MLP neurons of a small language model. Each row is named by its layer, matrix (up: input weights) and neuron, and shows model dimensions 160-287. Each number is 128 + 24 x the weight over its row's rms, rounded and kept within 0 to 255.
After each neuron's rows, "fires on" lists the tokens most often at its 100 highest values on Wikipedia text that the model never trained on. A number after a token or word is its count.

L10.up1538 [101 136 118 125 126 112  94 128 119 146 127 119 130 119 101 139 127 136 119 117 149 123 162 110 135 126 123  92 101 147 141 105 153 173 127 144 165  97 110 124 156 149 156 132 143 126 117 113 109 121 128 135 154 107 159 144 136 125 132 131 103 110 134 111 132 131 154 104  90 125 165 151 101 124 141 138  94 136 158 107 145 134 126 118 119 141 125 144 139 180 100 122 141 126 129 139 116 103 121 101  98 159 143 106 131 128 122 152 167 126 126 113 102 207 119 139 127 119 117 172 138 115 128 140  86 118 105 105]
fires on: "." 76, "\n" 11, "," 4, ")" 4

L10.up1973 [137 110 122 151 117 146 144 139  87 106 135 118 108 118 103 136 131 138 183 157  92 133 100 186 104  98 136 149 122 163 158 143 115  86 158 136 108 126 136 124  93 116 124 120 142 151 130 108 151 112  70 140 166 121 169 163 155 151  90 123 114 145 131 164 182 142 154 113 122 132  85 104 151 122 107  93 142 129 135  98 125 135 132 180  96 139 137 150 136  96 143 129 135 164 150 118 133  83 163 146 124 137 131 135 156 155 146 136  98 122 175 130 105 134  96 129 137 139 115 173  80 128 127 114 132 138 147 160]
fires on: " " 41, "i" 8, "et" 6, " E" 4

L10.up1967 [ 92 143 111  99 122 111  93  80 107 145  96 121 126  89 139 126 165 114 121 125 127 147 167 149 122 128 101 173 136 106 112 158 147 106 145 111 147 112 160 152 136 126 108  92 130 163 121  96 138 107 123 145  89 125 150 108 100 153  99 146  66  98 130 176 165 154 108 127 126 127 110 132 161 127 154 179 130 132 147 140 134 152 139 122 149 139 109 130 139 152 111 131 137 137 153 133 114 151 169 151 128 138 140 118 130 132  94 139  93 105 118 150 107 180 125 123 138 141 117 133  86 155 103 132  98 143 182  97]
fires on: " " 40, "." 8, " to" 7, " (" 6, "-" 5, " ." 4

L10.up1997 [130 118 128  79 124 112 139 132 167 143 140 133 153 127 125 177 137 106 156 137 107 145 148 168  93 144 108  98 131 132 143 154 152 174 144 139 172 124 111 164 143 125 133 101 161  99 125 128 149 111 132 115 122  91 148 159 115 178 150 121 107 137 108  95  96 177  82 119 103 162 125 116 115 121 107 177  88 140 151 118 153 110 101 118 161 152 127  91 144 181  71 123 133 132  74 131 105 128 110 111 144 103 118 142 171 129 156 139 152 113 108 107 106 140 107 164 133 133 130 143 129  91  78 129 115 141 124 182]
fires on: "," 18, " (" 16, "." 13, "0" 12, " |" 5, "'" 5

L10.up103 [130 133 107 107 164 153  87 163 148 149 156  99 134 121 155 113 125 124 120  86 162 100  95 182  98 133 136 119 147 135  99 157 166 149 113 129 133 159 126 139 141 125 146 138 124 116 106 138 123 109  78 192 124 115 136  76 177 111  94 139 124 176 138  93 108  97  96 116 129 105 122  92 136 117 163 114 106 132 119  88 119 119 152  88 160 112 130 166 140 102 137  84 101 119  86 155 157 129 114 130 119 124 120 113 122  65 139 157  78 120 122 120 172 176 103 153 154 125 100 119 101 112 114 121 123 108 138 146]
fires on: " \"" 32, "\"" 14, " " 13, "\n" 7, " No" 6, "1" 6

L10.up3969 [ 99 168 138 132  92 128 140  83  84 116 129 103 131 135 101 118 137  99 134 151 149 173 137  65 150 160 136  88 144 115 135 104 146  99 141 153 151 133 142 123 115 136 136 124 164 166  81 115 177 115 137 138 111  93 169  83 119 132 153 150  75 176 136 113 129 176 114 109 151 157 131 124 117  95  93  92 127 104 126 100 140 124 106 102 120 154 143 211  89 119 114 115 134 117 107 126 147 107 133 107 139 142 124 135 143 111 141 132 106 113 102 128 153  92 130  94 122 125 132  56 124 131 131 149 108 141 115 106]
fires on: " |" 28, "," 27, "-" 11, ";" 8

L10.up2059 [143 133  93 127 122 107  97 148 109 128 119 105 130  99  54 101 156 142 158 145 147  95 123 113 129 133 115 146 117 138 130 173 179 128 139  87 128 139 147 136 137 132 124 136 111 115 118 147 112 137  71 111 111 112 109 130 112  94 123 147 134 120 161  88 116 127 136  56  83 130 157 182 138 136 127  98 100 128 132 143 116 137 173  90 124 140 145 129 128 117  93 149 112 155 119 157  76 109 132  85 151 122  64  94 150 108 119 170 115 133 109 159 155 128 119 116  84  88 115 106 135 154  91 109 100  95 120 104]
fires on: " " 25, " d" 15, "-" 15

L10.up596 [150 176 138 166 148 115 154 133  98 132  83 103  84 153 119 151 165 193 132 150 157 149 126 126  60 141 154 136 139 118 103 147 143 142 166  93 110 124  93  98 116 155 151 139 106 136 148 106 126 132 161 114 156 142 120 114 123 179 149 122 151 131 134 156 177 111 140 141 135 147 106 105  75 125 124 129 170 142 111 147 170 114 144 119 128 180 128 123 168 125 134 137 132 136 130 114 101  92 123 109 120 160  95 121 150 133 109 130 130 125 142 154 162 121 109  99 112 142 154 104 144 102  87 135 166 143 140 114]
fires on: " |" 34, " the" 13, "|" 5, " following" 4

L10.up774 [169  84 116 151 143 130 147 153  81 129 115 126 149 100  99  92 166 129  92 150  92 142 115 154 117 126 157 101 117 130 164 140 126 140  84 126 123 129 158  81 148 166  91 122 136 163 135 109 140  96 100 143 124  98 115 112 153 165 133 125 123 127  94 171 125 105 112 118 126 139 129 119 121 117 139 131 147 105 156 127 126 142  88 132 129 129 117 113 139  99 125  98 139 113 156 125 139 101 106 114 133 156 109 136  97 130  80 138 130 143 168 140 150 140 141 132 128 117 126 162 124  91  80  89 101 163 121 135]
fires on: "1" 69, "8" 11, "9" 6

L10.up650 [117 100 113 121 100 107 132 123 103  86 169  76  98 145 104  97 110 144 137 130  82 103 118 133  88 125 141 135 138 111 153 118 128 112 142 108 108 135 153 106 144 160 121 109 106 120 115 159 155 165 146 127 104 110 120 146 143 151 102 117 178 130 153 147 176 151 131 158 125 122 119 150 116 114 106  99 102 126 122 132 142 149 132 159  98 107 129 153 102  99 106 130 158 102  80 161 151 111  97  87 182  96  93 103 149 109 138 108 115 133 165 126  99 144 136 109 144 105 155 138  94 121 144 117 139 172 143 117]
fires on: " " 42, " |" 20, "–" 6, "6" 5

L10.up3254 [145 153 160 135 171 103 118 103  95 134 149 143  89 135 139 131 133 160 105 167  89 172 112 123 100 145 122 141 104 160 162 126 113 109  88 140 139 104 114 124 111 117 142 124 136 173 154 145  75 133 162 167 114  85 147 141 153 152 170 118 138  98 143 151 161 128 116 158 114  89 158 139 116 107 103 110 143 114  90 104 110 143 154 131 146 126 160 129 129 106 138 135 106 155 115 117 153 132 147 182 118 148 116 109 110 109 180 113 153 136 180 112 122 164 134 193 135  94 136 121 119 151 117  66 144 135 146 152]
fires on: "1" 88, "2" 5

L10.up3822 [110 161 120 159 156 156 127 142 148  83 133 137 106 124 123 118 106 164 128 137 108 110  94 156 143 138 115 150 144 158 157 100 156 150  63  91 125 127 103 107 124 105 101 108 155 146 159  87 166 166  77 184 127 120  99 100 122 103 173 127 113 165 126 112 113 130 113 152 123  99 153 110 152 138  87 124 150 130 138  93 130 115 169  93 167 129 122 109 133 117 130 134 138 155 130 131 131 107 140 140 146 114  93 125 108  97 127  95 123  90 152 113 142 170 134 147 132  89 114 103 117 125 120 125 138 153 145 108]
fires on: " " 25, "9" 10, "1" 10, "4" 5, ")" 5, "\"" 5

L10.up1032 [143 112  93 131 109 132 168 160 125  97 142 168 124 108 118 182  97 129 124 129 133 160 144 145 144 125 174 123 105 134 108 119 138 168 121 152 131  82 169 103 135 116 144 138 127 153 104 130 155 173 115 171 127 122 114 126 112 116  97 165 137 161 136 129  92 145 117 105  90 123 131 113 112 151  66 173 160 144  74 129 108 150 137 144 125 124 100 124 117 142 129 139 156  85 143 138 119 154 150 126 127 126 141  80 108 143 160 117 126 109 107 187 137  74 110 171 175 133 151 123 115 102 131 147 126 135 103 118]
fires on: " M" 21, "M" 17, "N" 15, " N" 5, " m" 5, " n" 4

L10.up2039 [141 118 102 100 123 110 183 103  82 126  95 140 150 136 114 138  92 109 140 100 101 141 134 140 131 118 144 163 140 138 153  93 109 151 159 122 106 108 158 116 116 121  97 105 126 117  97 134 164 169 103 166 128 102 156 121 106 100 128 158 105 121 166 176 146 152  84  82  73 134 150 145 106 105 175 130 135 112 115 135 111 123 182 125 166  96 132 143 110  99 115 131 133 147 100 161 128 126 140 152 158 130 131 128 192 114 117 151 110 149  91 181 134 166 165 123 109 133 187 105 135 122 136 133 116 139 127  87]
fires on: " " 49, "-" 18, "|" 11, "ops" 5, " ;" 5

L10.up2481 [122 130 102 114  97 115 143 125  87 103 112  90  99 165 152 117 147 147  96 133 138 152 112 138 154 139 142 150 110  99 129 119 110 147  94  76 121 126 100 129 123 137 139  99  89 148 157 115 105 107 119 110 129 105 127 117 163  83 108 177 152 179 111 143 135 171  88 162 118  61 126 111  86  83 135 136  98 103 145 115 149  99 121 131 183 104 182 152 180 166 111 118  76 153 156 136 156 118  85 150 118 131 163 113 122  95 104  96 128 134 160 149 154 163 103 133 118 149 106 120  72 123  84 153 125 121 185 123]
fires on: " the" 17, " l" 16, "L" 9, "P" 5, "l" 4

L10.up3529 [124 154 141  99 135 107 137 171 149 128 129  87 112 140 152 127 179 151 129 152 121 130 115 132 133 115 146 109 129 108 103 143 168 147  88  92 154 102 131 120 127 122 126 125 170 123 166 110 144 118 144 145 159 106 132  52 138 144 129 124  92 130 167  80 128 139 148 136  77 117  88  71 157 170 121  98  88 142  90 153 150 171 184 127 133  81 182 150 147 162 126 122 115 119 125 129 148 142 127 141 118  97 147  96 101 131 145 131  99 125 129 138 156 161 147 129 133 122 134 136 107 139 141 132 147 119 154 140]
fires on: " " 40, "\n" 20, "–" 10, " el" 8, " (" 5

L10.up3544 [144 137 133  96 118 101 134  99  98 121 107 129 154 150 121 149 122 149 122 166 111 148 128 126 114 126  88 140 138 129 123 132 115 131 128 100 135 117 155 112  94 157 144  95  96 154 137 104 124 131  99 141  84 121 133 143 175 190 117 134 125  99 117 103 112  94 155 115 122 105 121 105 138 103 116 139 147 117 159 122 161 155  79  97 131  98 142 134 140  96 114 102 144 142 113 103 112 135 111 144  98 145 103 139 125  74 150  85 141 160 159 165  93 132 107 165 125 103 143  96 120 139 110 125  97 158 170 120]
fires on: "1" 92, "9" 5

L10.up3982 [135 122 101 166 127 168 126 150 117 114 115 114 133 179 149 100 145 140 124 111 109  97 146 145 114 152  83 160 106 154 113  97 102 118 130 120 135 116 138 151 111 108 129 116 119 121 100 158 106 133 112 101  95 131 131 123 124 135 131  95 127 150 146 105 139 143 138 147  98 127  96 106 157  94 160 128 109 129 125 113 162 172 125 102 164 112 132 126 112 121 121 123 150 172  98 140 120 172 120 108 116 148 138 117 168 136 139 122 159 114 132 129 128 156 122  92 143 132  99 100 145 149 104 161 118 117 120 124]
fires on: " was" 30, "==" 18, " were" 8, " is" 7

L10.up399 [153 135 166 101 138 134 139 151  66 118 138 135 176 152  90 130 146 118 167 100 135 188 114 115 133 178 165 115 123  81 147 113 131 146 134 124  94 108 171 104 105 155 115 135  87 160 101 137 115 141 124 146  86  84 171  97 156 134 123 113 165 141 105  87 126 146 161 108 135 146 109 112 138 125 177 137 119 125 142 160 145 163 144 133 124 103 131 153  85 109 110  97 166 175 138 136 104 123 163 107  94  97 109 146  77 105 130 134 164 125 121 166 157 115 124 169 117 139 141 127 186 143 109  94 108 128 132 160]
fires on: "\n" 37, " |" 28, "-" 11, " ;" 4

L10.up3704 [157 108 149 101 121  59 146 135  88 121 100 121 149 160 143 183 133 110 143 139 116 143 149 143 128 134 105 143 162 146 148  96 131 205 114  94 157 173 118 123 122 131  82 116  98 150 128 176  82 120  97 164 134 119 149 154 130 143 117 123 140 145 109 119 115 111 125 147 146  89 113 152  84 113  88 157 151 146 105 122 125 137 163 126  71 108 182 157 106 108  98 115 111 122 148 144 157  86 112 110 117 136 119 129  96 143 148  99 124 145 151  98 147 157 124 129 137 128 130 129 169 140 130  93 129 107 122 176]
fires on: "1" 46, " O" 7, "ig" 6, " ed" 5, " Ag" 4

L10.up3302 [151 144 108 112 158 109 128 167 108 132 120 124 112 149 177 155 169 162 106 105  90 100 130 136  75 146 146 157 163 153 140 104 142 121 106 129 143 131 104 159 133  83 113 129 124 143 139 142 101 112 111 132  75  72 121  94 195 157 112 123 124 130 136  96 136 153 132 123 123 120 109 142 128 132 127 150 139 119 122  94 134 113 146  82 142 146 112 150 123 118 189 131  99 104  90 121 169 125  90 165 159 108 173 110 159  81 107 105 145 136 128  89 154 173 121 109 122  96 116 114 149 101 122 132 114  81  97 134]
fires on: "-" 25, " " 25, "1" 14, "0" 8, "7" 4

L10.up3026 [165 110 143 119 143  88 145 105 150 147 119 143 146 133 168 133 147 146 126 150 112 121 144 153 101 117 161 123 125 149 114 112 130 146  65  96 108 130 171 118 132 163 173 146 126 107 113 139  76 137 150 144 134  96 134 119 195 169 117 152 152 122 141 114 157  96 115 143 148 123 131 110 115 113 118 153  88 127 114 123 113 145 102 113  91 112  99 154  92 120 131 174 162 128 100 102 143 106 157 121  97 112 103 110 141 104 132  83 107 109 148 138 111 118 158 174 148 106 134 112 132  87 117 132 156 171 116  91]
fires on: "1" 61, "9" 14, ")," 4, "." 4

L10.up3720 [130 162 129  97 123  97 133 125  94 114 110 131  85 134 123 171 173 172 109 113 118 126 110  91  91 108 118 129 142 141  95 119 114  81 144  94 119 123 105 138 110 115 146 152 116  99 124 111  82 133  86 129 102 136 138 149 148 103  98  87 135 134 127  86 139 141  95  87 144 125 128 128 105 106 142 129 123 121  81 149 153 109 124 103 187 128 134 110 130 139 128 119  83 100 151  98 135 136 141 100 145 115 123  98 139 146  94 146 137 131 137  95  99 104 115 105 123 122 117 147 112 137 132 150  93 110 145 139]
fires on: " L" 23, "\n" 12, " He" 9, "H" 9, " " 9, " H" 9

L10.up1125 [148 108 161 162 109 129 134 107 136 156 122  94 184 144 110 137 149 169 147 108  89 191 127 102 131 132 152 171 131  98 170 108 151 169  76  78 160  79 102 146 112 102 120 141 136 150 105 108 103 103 123 138 170 111 116 131 160 164  85 124 148 108 131  95 133 106 170 157 163  97 127 136 130 148 134 102 102 172 106 142 137 142 149 135 142 148 116 140 149 131 137 139 145  80 145 150 137 110 106 157 159 108 112 115 152  87 120 107 140 124 117 135 138 151 103 115 132  67 143 184 138  85 105 104  98 117 131  97]
fires on: "\n" 24, "==" 20, " a" 13, " its" 11, "===" 9, "s" 4

L10.up78 [152 106 131 108 131 153 104 157 122 130 100 147 135 143 146  94 165 113 111 134 152 156 167  95  80 155 132 148 135 113 185 105 137 120 150 167 145 104 190 141 130 113 133 128 137 132  94 156 118 139  98 141  96 120  80 111 129 124 147 157 125 131 111 136 126 130  98 160 106 163 116 136 110 119 156 140  43 178 103 107 166  87 122 142 146 119  91 114 137 106 106 113 131  82 123 134 120 123 106 135 118 121 161 116 128  84 139 117 104  92 118  90  91 106 143 158 118 158 107 173 102 134 131 148 102 108 123 152]
fires on: " |" 67, ":" 8, "|" 6

L10.up3479 [158 147 133 105 113 119 150 135  91 107 135  77 113 114 151 118 148 149 131  95 108 171 191 128  99 141 135 163 151 125 106  91  98 118 172 102 131  89 126  97 100 165 153 130 141  98 122 141  99 135 147 103 118  93 116 143 134  93 102 114 144 119 118  93 100 129 133 143 103 139 178 135 104 123 162 120 121 100 130 167  85 159 175 124 113 138 150 147 113 119  95  84 125 131 146 132 122 111  94 136 134 103 144 130 116 133 154 139 147 107 121 100 116 172 122 143 129 117  91 130 111  79 156 132 107 106 141 155]
fires on: "–" 33, " is" 15, "^{" 8, " " 6, "\n" 6, "===" 5

L10.up3322 [137 159 171 123 114 145  56  93 124  69 151  94 135 162 101 112 118 111 110 118 123 127 134 119 137 119 153 153 136 109 155 113 112 131 135 130 142 112 137 160 107 104 133 104  98 116 130 120 123 131  74 163  94 102 102 112 171 105  93  85 158 108 139  94 117 147 124 138 146 115 101 137 119 135 101 133 115 148 147 139 200 133 148 133 156 166 112 154  94 142 132 118  89 128  97 130 146 107 157  97 175  88 137 113 143 128 126 109 127  91  76 171 134 131 111  87 151 116 114 125 119  95 126 129 127 151 141 174]
fires on: " \"" 52, " " 10, " of" 6, " to" 5, " |" 5, "-" 4

L10.up117 [153 132 130 126 147  97  91 157 156 114  91 141 126 150 115 147 144 130 142 148  98 133 116 146 109 118  98 107  99 129 119  97 119 130 121 149 160 117 114 111  80 125 128 153 134 141 135 163 129 102 119 121 166 114 177 157 100  93 102 129 165 150 131  96 103 165 132 155 131 102 111 128 144 159 129 150 147 125 162 104 143  93 171  83 159  92 108 121 136 143 111  78 130 136 106 146 135  96  64 135 140 135  81 103 134 126 207 152 198 146 123 132 139 132 165  94 127 144 114 130 112 145 146 129 149 124 119 101]
fires on: "," 31, " was" 12, " is" 11, ")," 6, " to" 6

L10.up1151 [180 116 142 138 107 149 137 149 112 108  91 183 112 157  81 134  67 116 151 109 111 123 200 146 132 113  98 149 108 143  90 104 148 141 139 132 154 129 121 157 118 120 126  82 115 122 134 145 123 113 145 113  91 122 141 122 142 120 131 111 163 184 129 148 154 146 109 166 116  92 172 158 132 125  88 150 105  97 138 143 133  96 151 145 119 109  92 134 129 140  90 156 145 139 152 107 128 141 159 124 112 122 116  97 148 117  99  76  93  88 186 145  85 123  97 128 126 113 151 118  91 119 145 138 128 107 123 151]
fires on: "2" 23, "0" 20, "1" 14, "ac" 8, " All" 6, " the" 5

L10.up4366 [124 166  98 154 114 118 175 125 143 138 134 165 170 155 168 104 160 135 113 118 108 128 169 154 149 116 157 148 134 144 118 124 148  98 104  88 156  98 150 149 157 104 108 112 120 153 171 135 169 104  91 156 107 120 118 107 111 164 144 120 114 135 169 143 122 132 151 176  95  81 156 128  88 134 115 139 178 121 154 144  92 111 154 135 133 119 142 133  79 126 139 114 113 102 103 109 113 137 134  89 156 144 170 114 100 118 163 120 125 111 148 136 151 132 128 149 188 124 175  95 108 116 141 156 133 122 109 107]
fires on: " N" 20, " L" 16, " H" 8, " J" 8, "L" 5

L10.up644 [113 132 148 123 119 153 159 119  91 145 161 114 116 144 118  95 195 121 175 145 120 159 154 130 128 112 101 139 134 111 137 119 169 132 129 145 101 122 137  86 135 120 118 141 142 167 119 145 171 113 124 154 118 119 154 156 122 128 108 100 153 162 151 104  95 156 129  84 126 106 138 138  98 130 136 116 123 134 111 128 121 155 103 162 149 140 156 155 110 160 109  99 109 131 133 116 126 126 141 106  74 143  94 100 119 115 132 145 117 135 125 149 182 129 127 109 112 136 147 149 146  82 135 153 153 142 109 136]
fires on: " |" 38, "|" 24, " \"" 7, "-" 7, " -" 5, ";" 4

L10.up1060 [121 149 124 139 135 109 149 120 144 102 114 130 119 139 156 128 114 150 103 134 113 132 162 136 146 114  95 144 155 130 153 147 114 143  93 136 126 129 170 161 109 107 118  81 134 126 139 135 133 109 118 132 125 124 141 126 104 158 174  85  95 143 155 160 146 132 135 124  95 118 108  62 117 127 163 116 154 119 123 121 164 119 123 138 155 119 106 161 141 129 158 158 143 145 106 142 128 117 105 171 103 144  91 143 110 114 117 107 109 124 152 120 162 142 139 139 129  93 128 124 113 104 101 152 104 130 176 109]
fires on: "1" 76, " " 8, "." 4

L10.up730 [129 131 170 104 140 124 104 148 119 142 100 123 175 151 100 116 123 133 134 147 126 162 118  98 150 127 143 117 137 107 163 157  94 116 134 114 133 166 125 145 100 133 146 110 122 151 107 105 109 136  68 127 158 157 135 140 137 156 102 125 134  93 151 143 122 172 113 149 132  78 114 126 107 162 127 116  99 162 129 129 150 127 147 111 141 143 146 126 129 136 139 137 150 118 140 122 139 140 146 101 130 135 124 134 148  95 140 137  90 126 142 183 163 157  96 120 131 148 178 154 117  75  96 124 133  83 150 147]
fires on: "==" 29, "===" 16, "-" 13, "\"" 5, "\n" 5

L10.up1985 [146 113 144  88  98 170  84 110 107 133 153 122 148 119 114 110 155 139 104  99  96 132  96  76 146 108 130  92 121 143 150 136 150 158 151 160 135 127 166  86 132 117 124 123 145 158 126 114 121 101 107 144 142 112 142 105 115 181 160 125 140 133 129 121 148 116 123 127 146 130 113  93 133  88  97 105 123 122 113 107 160 122 121 157 103 124 131 137 105 105 123  83 155  93 116 116 155 139 123 131 103 119 140 147 110 141 143 106 158 126 174 127 121 127 110 138 117 109 172 117 105 161 140 173 104 163 140 167]
fires on: "\n" 55, "1" 12

L10.up2508 [131 114 114 152 113 131 132 113 120 133 131 111 156 126 100 120 197 149 141 154  86 151 129 140 140 123 131 117 129 126 171 103 140 129 126 149 143 136 140  99 178  98 139 138 123 141 140 164 117  93 103 110 121 123 113 113 117 146 147  89 113 130 172 113 132 166 137 159 130  95 152  83  92 159 124  95  89 119  77 170 127 164 125 115 137 137 156 108 133 118 126 120 143 129 140 118 136 132 174 139  67 139 156 101 113 132 156 100 122 112 161 151 117 137 117  79 173 125 135 105 143 147 130 160 176 166 117 138]
fires on: " L" 25, " and" 13, "," 8, " a" 7, "L" 6, " l" 5

L10.up2903 [116 153 109 116 142 147 148 160 112 146 147 111 117  99 160 164 136 118 107 141  87 124 100  89  92 144 132 137 151 123 144 122 153 140  82 126 133  83 159  99 140 130 158 110 112 162 139 107 151 132  88 139 119  87 121 151 113 141 154 117 109 101 155 115 132  89 104 181 148 104 154  97 142 107 146  97 129 117 137 127 119 133 112 149 138  81 123 127 109 126 108 137 151 151 111 124 108 167  87 139 132 139 126 131  97 129 144  79 114 149 138 139 146 126 128 122 183  96 116 155 116 100 122 108  89 130 116 169]
fires on: "1" 28, " is" 15, "8" 5, " (" 5, "3" 4, "°" 4

L10.up2030 [114 123 158 111 135 144 115 131 138 121 124 101 126 137 159 151 115 119  89 123 161 110 107 101 100 142 153 153 128  92 164 126 117 145 105 122 108 142 152 119 157 150 130 147 160 125 129 115 117 141  84 124  90 121 112 129 112 148 127 133 148 111 117 119 121 145 110 168 118 160 153 133 124 122 165 135 144 125  92 109 131 119 147  98 136  93 134 138 162  99 108 112 129 118 113 111 103 118 112 116 120 173 151  73 153 153 120 157 175 156 145 145 106 142 144 121 143 146 122 159 163 159 144 130  93 128 117 127]
fires on: " |" 32, "N" 14, ":" 9, "″" 5, " /" 4

L10.up418 [185 110 167 159  68 162 150 136 141 130  71 154  91 156 135 110 100 161 134 111 128 108 119 139  96 138 124 135 159 136 113 100  73 134 128 100 134 123 152 129 118 110 106 148 130 131 127  89 164 116 136 142 128 142 126 152 130 147 151 139 131 145 143 133 129 114 114 127 104 201 142 114 126 137 119 140 105 113 103 103 178 144 105 116 156 136 145 183 102 133 179 164 125 121  95 115 120  96 162 123 115 102  93 167 111 160 151 105 111 136  83 134 135 149 115 155  84  79 160 145 180 104 129 121 104 158 151 111]
fires on: "9" 29, "1" 27, "\n" 9, " " 7, "0" 4

L10.up1230 [153 118 110  99 123 116 117  83 101  73 119 130 132 127 135 128  90  92 129 103 116  68 132 149 111 171 121 124  89 149 151  83  99 115 136 182 179 109 101 122 134 118  99 162 141 121 135 147 102 147  99 109  80 120 104 144 119 132 122 126  99 150 134 155  92 118 147 142 101 105 161 145 125 121  98 151  99 164 117 117 128  95 147 104 155 106 180 176  92 118 125 100 118 155  96 143 120  98 137 183 137 136 124 116 165 121 134 116 154  87 148 118 153 167  70 133 122 151 105 122  81 120 116 177 105 145 122 143]
fires on: " were" 22, " are" 14, " was" 10, " is" 7, " been" 5, " be" 5

L10.up4460 [172 122 120 136 123 122 171 201 172 107 119 146 157 150 113 147 123 144 103 127  93 122 146  73 143 140 125 164 160 117 162 134 120 112  83 139 116  89 157 116  97 120 140 118 136 138 150 162 134 136 100 115 157  69 133 182 115 150 115 145 100 162 149 137  97 173 155 179 125 110 169 135 152  98 125 127 127 129 137  97 130 103  91  96 124 105  88 121 108  86 108 109 104 131  94 207  83 117 118 130 173  99 131  85 123 176 150 174 119 122 124 157 126 123 151  74 115 122  95  90 109 149  71 113 144 128 107 125]
fires on: "," 19, " as" 13, " a" 7, " I" 6, " became" 5, " to" 4

L10.up1696 [134 179 123 133 110 150 125 115 127 137 145 130 145 168 141  91  93  93 131 126 144 125 138 106 154 123 112  91 102 100  95 151 182  98 111  75 151 156  97 153 101  99 152 150 120 147 145 145 125  75 103 150 137 143 111  99 143 124 123  80 106 168  99 144  70 154 165 150 165 104 162 127 138 126 140 139 115 110  94 137 150 112 134 131 165 117 108 141 168 117  63 127  73 158 130 134 156 146 150 120 149 128 144 104 141  98 131 160 128 109 190 185 123 163 119 105 160 114 123  99  89 130 152 138 141 113 191 115]
fires on: "\n" 34, "N" 9, "L" 6, " right" 4, "n" 4, "l" 4

L10.up68 [102  83 106 135 108 116 117 106 109 147 151  75 105 116 160 149 152 128 139  99  88  97 111 164 140 144 106 109 111 123 142 137 133 136 108 113 147 134 144 132 132 144 128 148 147 128  97 149  90 102  90  93 105  66 133 119 136 162 137 150 109 144 130  92  91 159 161 128 107 125 123 124 145 150 116 114 115 146 124 116 131 118 119 136 123 102 169 134 121 149  81 124 107 127  68 139 102 125 102 151 120 133 113 146 180 149 131 138 135 118 166 104 130 140 138  99 136 116 154 112 148 107  93 148  98 118 125 149]
fires on: "," 13, " were" 12, " was" 10, " and" 9, " in" 9, " from" 5

L10.up1778 [ 86 101 100 115 146 125 106 135 153 126 117 114 160 103  97 121 120 147 162 160 107  99 155 133  95 111 148 153 135 129 152 182 113 151 125 141 119 146 137 136  90 107 121 123 113 116 132  82 143  84  71 126  94  75 119 165  90 123 142 153  86 108 153 122 126 149 140  95  99  86 138 128 136 127 117 131 117 137 109  84 151 131 141 106 173 116 104 138 128 129 130 145 143 151 108 132 166  84 157 115 165 144 116 139 167 116  87 182  98  98  92  97 118 120 142 146 101 150 118 149 125 116 146 157 104 139 116 126]
fires on: " " 28, " d" 8, " D" 8, " dr" 6, "2" 5

L10.up1775 [151  99 157 148 116 126 129 105 102  87  85 114 126 109 157 121 150 121 141 113 105 167 148 165  55 109 114 120 159 152 110 110 102 109 128 128 158 125 114 149  89 117 142 157 125 137 135 145 100 103 123 105 106 109 119 158 158 117 146 117 160 148  98 104 142  98 136 147 135 165 104 125 123 116  75  97 118 131 113 135  80 187 146 122 105 164 130 183 124 128 103 120 153 130 119 150 121  83 141 126 136 111 127 122 106 145 158 110 163 159  95 108 144 182 141 134 133 112 136 125 144 102 103 118  94 152 110 168]
fires on: "0" 98

L10.up3043 [ 98 139 157 104 128  95 143 139  93 115 119 109  84 145 139 138 112 123 119 132 113 102 108 108 125 139 161 100  94  98 119 114 173 117 141 187 132 113 125 116 121  74 132 167 108 160 166 134 120 120 135 100 153 150 142 102 100 106 128 130  80  90 132  61 105 151 125 135 114 103 163 148 110 126 108 127  98 114 110 117 118 131 132 137 100 107 126 183 155 125 162 154 130 117 139 146  92 118 112 152 136 120 103 101 126 110 120 136 153 124 148 136 121 163 118 156 139 141 115 136 126  91 138 148 107 150 108 117]
fires on: "," 25, "." 11, "7" 9, "4" 7, "2" 7

L10.up2432 [100 136 117 136  98 127  93 121  95 112 116 121 105 159  88 139  81 134 157 164 142 119 144 128 132 111 166 158 170 114 131 133 137 141 151  97 125 130 134 123  79 108 114 132 111 110 156 119 154  94 108 127 158 114 119 125 123  88 111 151 111 148 141 150 132 137 161 137 104  97 140 130 125 119  83  89  94 117 149 140 141 140 123 140 104 111  80 127 152 125 133 151 108  83 155 117 130 126 142  60 131 148  77 132 156 105 152 116 118  89 140 152 133  92 128 139 110 112 101 159 118 147 145 157 131 153 110 128]
fires on: " " 91, "2" 6

L10.up1709 [150 144 138 130 129 124 121 154 148 141 116 118 155 156  98 154 137 137 119 141 129 101 183 130  91 141 103 109 110 138 105 111 151 119 192 153 159  98 130  90 133 133 110 139 131 137  85 151 130 146  90 150 122 101 139  93 120 130 104 142 164 122 156 106 118 118 154 119 119  97 140 100 114 101 106 130 167 108  76 119 157  79 113 151 170 189 189  81 114 148 102  96 154 109 148 128  97 115  81 100 125 173 148 130 194  95 150 148 122 106 100 134 143  96  88 125 126 179 101 131 170  96  56 106  83 142 104 135]
fires on: " the" 22, "," 18, " The" 16, " album" 7, "|" 7, " |" 5